{"d_model": 512, "n_head": 8, "n_kv_head": 8, "d_mlp": 2560, "vocab_size": 12892, "norm": "layernorm", "bias": "all", "init_std_up": 0.0343, "lr_mult_o": 1.5, "lr_mult_down": 1.5, "beta1": 0.9, "train_tokens": 1279000000, "dataset": "wikipedia_en"}
MLP neurons of a small language model. Each row is named by its layer, matrix (up: input weights) and neuron, and shows model dimensions 0-169. Each number is 128 + 24 x the weight over its row's rms, rounded and kept within 0 to 255. Numbers have three digits each.
A block is one neuron, or neurons of one layer that tend to fire together. Before each block is what it responds to, as a language model described it from the Wikipedia text at the highest values.

Responds to: Suffixes that complete a word, such as -ly, -ous, -ically and -ased in similarly, disastrous, vertically, and the article a after in.
L2.up336:170138130081135115134116099103097139106110127122140116116129090091138119141150121135110147093113115143107140127129140118150093140111161154135091107137094146148166135104142143180152125127108094147189136112121153094115124147098108123115141114071119148101133129122118109157149103155100107104137137117112150124093113151152130106124124119129126116078120081070120170165153131182127102176150111169120128113160137168129108101122135162141135136135088110152091098126103170104155147167091118118104134083129116150111111109
L2.up1323:103122119151146146129088136120147109120095131090113142103100104107148133107159122082113135103121135143105138131093131147111133134070138162129172151137164146134144128131155110134189136171125123104157114112164179105107085153122112129109130122098094135096103132144126180080104112119073115145121096128117166125108136135121132100146166126118145146121120120136110147069207141128134166137143117101112158130142168119068148122127154121118100139132145128105140114152094124068104151132129154120112125089094106184174148113
L2.up1431:128143110152106124074103181117136136108121124110166144107112116155113121127118115116122110119084114117143132083109089125146114139096146144128104143132141125144146126115108131123138136162129145106136058085173138165127153095150102170146143135137152122123138159111130131133093152125124165125120094162136071132084142150131139116083145127172106093135095116139163142136134145138153138105075113101104098065127131106149156132133125119109133076115155112105187117163161144121134114140137117115137129134141169127187111142
L2.up1850:098114166176158092114095116137146112140141108096132113107115154159126132152127162098141089129125107111147123138141103129160132149106119153120124137083117127106100143130108156112132122170118136142119105133166163145068104136135155121121161135132140154169093153127122201147131174149095146101097117150114109080113091126145125098116151122105116091110110123151131108054114140152123134134092136129141099153147138123091137096153166141142112075142095144093133139140149138104133132132137122101134146124119121155149115150

Responds to: Fires on the last token of a verb or governing preposition just before its object, e.g. research on, blamed for, facilitate, investigating.
L3.up426:148136124124153152100150096183105100117131102159123139134129113150145136084125127093162145112135124112134115175132130146151090156128137150137135097127062128156094151131183121122167120118065090101144127124113107133165082042116177129131129116082107130118119137152171119076105110108122120099144137127151129126157115130158129152128114111127124136070169116130124146125097127116128159139167130168102139135153128118093160108113104145122118147121123132127150127099088134133113150111119170127169138144163104144141107132
L3.up1096:078108088167149130148073118176137124133130125125118154162160087139160133125133120117113105093108158105127121145101146111122118141117164153125126142151074142114103106097117117094118132122083116130156100150153113101151117121098118132110169133160106136093147101153127157112122133097123139119149124131133116092138147132091124178125188105098127135177156133140120145103141152137102095066153147093137096107134125155113125138105130135103136124123098133122126096091123148142104122098175112154162132131123126136130136129

Responds to: The bare space token just before a number starts, e.g. "for scrap 29 August", "career-best 15 goals", "Line 1"; occasionally mid-word pieces.
L3.up35:129106146163084114131120106111092101132088107142108146106124146103100109141134154168152149122120139120175097149132164127126125103165133104129119141133121142115104079129157091128152131133169084159111122092118135169117151115138139124119103163071089136129132129178158139094139132125138143115097128183142180127159153174138110100145104120126086159131122118131092113123143120117136137121099180128133106142145110131092138149096178128141139130127140132122127103120132119115087134111143143143160148142089111130106138192
L3.up2317:101165140143103122118107099139078148127135156119149165141130101120125162131165140145116141119094147093037097133133098143107112129115154139086122157095107151091155111146157113134119150141152106107122147172111109085122120137133164126113120142106110117160091180125107128111099105127102206086143084177148128133162161154092137146101149102123104126164129119149102126168092181097159115141164121130126137131109140106130143102128177121137113138164132123180157108144155107143071125118116134139146109121124141125100091110

Responds to: Single-letter word-start pieces, mostly c, D, d, beginning a word the tokenizer splits, e.g. c|rippled, c|ylindrical, D|yer, plus other odd mid-word fragments.
L2.up196:139128144136124155088142104132130117141129079142138103116150136164103118127139160093130195103116082141132160142123148160107173135119119117127127136125156110122098168146089140143151090142151111124119109182171129083111151114136140131138143159130136132168070156105119155100101104138191165150148091146105182143127102125103118117105107152117149125079148141118108088090101131129094116097134154129132116090103123128111148116158141081111120104130134141142132100143093133142112131107124184098091140136139113122115154135
L2.up202:133160142136148093111125091105120126183087131152136158103135133098111085126091095125117157152172136158140122150116137114110074121145154148145095147132119123119141176114118123134145145148091084140138166128141160125104127084108163143180113117124095139147109159131114127164098142125093150136139093143135119114162157102093133144119067120116119151142144128102095116098158126150081141137141117122140125152073147141117134124127172117145122104116090097093136131120120141146133085110109120087108107113100133112131203122
L2.up815:147112148149115149128125109118142137128132097180149098159138124094144098073119101114156128093143115075137082128130098144107140109098126112106155139162117170162113164143172112135133137146134092141124115141102168123138163091129130133142096088126095141130111155091146101081134151094147126119143119108165129117102123151119117116116112134111136134136096122116153125168094148153128148167138115085139107127092152096078147127157144117119136114106157099123109107117126157152141097107100166082161140137114133193113124129
L2.up1114:137124097099144137160101202153167122150127151139127146126138095124118092075105108145129163118124148098118148117127119134089114106148160139128112150175154105146175127152115090089096114138114139132167099131143140100099132134159178113138171146147117130084040134118136138119181135116128116150151114158146118112126120130098088114065124170155157131132119116113119042146148146131154164146155088131157096134157121157116113132112133150110109147078095145125125118121141140124133136123113113108087144101126133172147091122

Responds to: Word-initial space before a number (years, quantities, table figures) or a capital D starting a name, e.g. 1978, 300, Doha, D.C.
L5.up505:158167068114119150121087117128089142120136115179121120130103141096042115102166162114126143107095146103130146116164144107119122135135157158133127100150096154109135175128125152125160142154149135123120131135130161112132118119104157131128141073108123129130073108141112108126139142090144148133110092125149116119109104094085114104111130119101151141131139117164123116160138153083130098133156106145116100104130124130141115123146137121099122120128141113110106108131119134084171093114141172172128116140138119150122077115
L5.up691:122108131115081134146124133184116150093142137189147099116161104097117126095123152148172095129098130100130116122117111152079175152137182144121094112131150118149112138145115128126137097183163147121133123152116121082132135096123139125137137130075111110083102182152163119087131168136127176145158128135129112170113091180157114135079110108153174140124115128152088139105150158129115107154114152087125095161101141146109103152147127146107135169103116151130156074127127136121178152128128157118148160092129104148162165136
L5.up1014:175136139096157144104087116146122138124106148112132117119119175084099105136106139102091133085139116139146114120120175166135129117138143196162166160143093152173160162120145117130081061094140090126108143089099112113146128100140143103117134106139120123142121116103133134126135105091144111134110093104122104111130081130113116112133155104116113089133110102140120111129127152145142073136096031156153128108139104127121126101091110126064124101113144111132163141130131092101167128101133132143157107136153141117152155129
L5.up1093:128188100133123154159134115124134138174123137105127152111117118148137151117154155070084106097101118106157128145134161161124096114131138118101143185111093157155084135093135093146073155111148134139173152104106126123131174105125141090133147138093110144111133117129110140115148134112137101139130121114106156141154140136125123095119117167090133124129143105125098137147107181090095093089140100103097089135141140161135088143145128171122141122101184085119117147126109137151113150125122133106176084194094135180147156149
L5.up1552:156120140137129113124145119106092115099126113165108113100114142114105142140107138109077151127092123162090116134094136124114101137135136142147122152123111126093148128106132129130164138132145107134096104165138143100135169125127103129150072135089182106162124173149133107179104128092103120138146115168140159139122141129127139122136146085108135152110109125166107142170166148134155100171167098110096167131175164124130110156124107146157145133155138109142119081118107112153140107078087116117122102132150092103118117195
L5.up2235:168129155104120095140147135142133127123117140160148104118117162173078141115088144077120114135120138134110097170152111111138103151124133085117139087133090147102099081106110133104160132142143113144142135154108100135150156111153098130129148147136103097124137159139173115118108086155124112095128126151160159133110135108124111134105103127138148100118153119149124111152123124157115093144163118131099145099102161144144129159127098146106087133138131113115112105158058113136136125141136134173132145185166099122132127093
L5.up2309:149127110138128142136108165136101115114115140078164119125092166165167118090146155152151152135150134134124131116171136147149085126135078130138156127137125097118109141088121130145128142143181076126125153104099108089134136101107123177141101098148128106159120102121089106123066132142149123134087122176116140090145107130155112112106116111113046093125089117084107144156135138108162086115098121105167127127187105149154117125139080145145139125101121129147086105149114165152111134129105128115156111149141131133123070167
L5.up2506:115131145119163135097155142132129145134162152128135108171128141143071086109136105105131184119092101098183123141126140158154139142065138169108159191125153135119163183146111132113128145162186130148141149116160128142118091142122101133159102091131128173087120110136127154146143088082140169148164090134130133159120118163126088121148115125093158148112099124147106131132155178159139104110134112148113092093139147168107111147153114187147103081088129126127145152124128136138165105123105113157129127175146097141142161141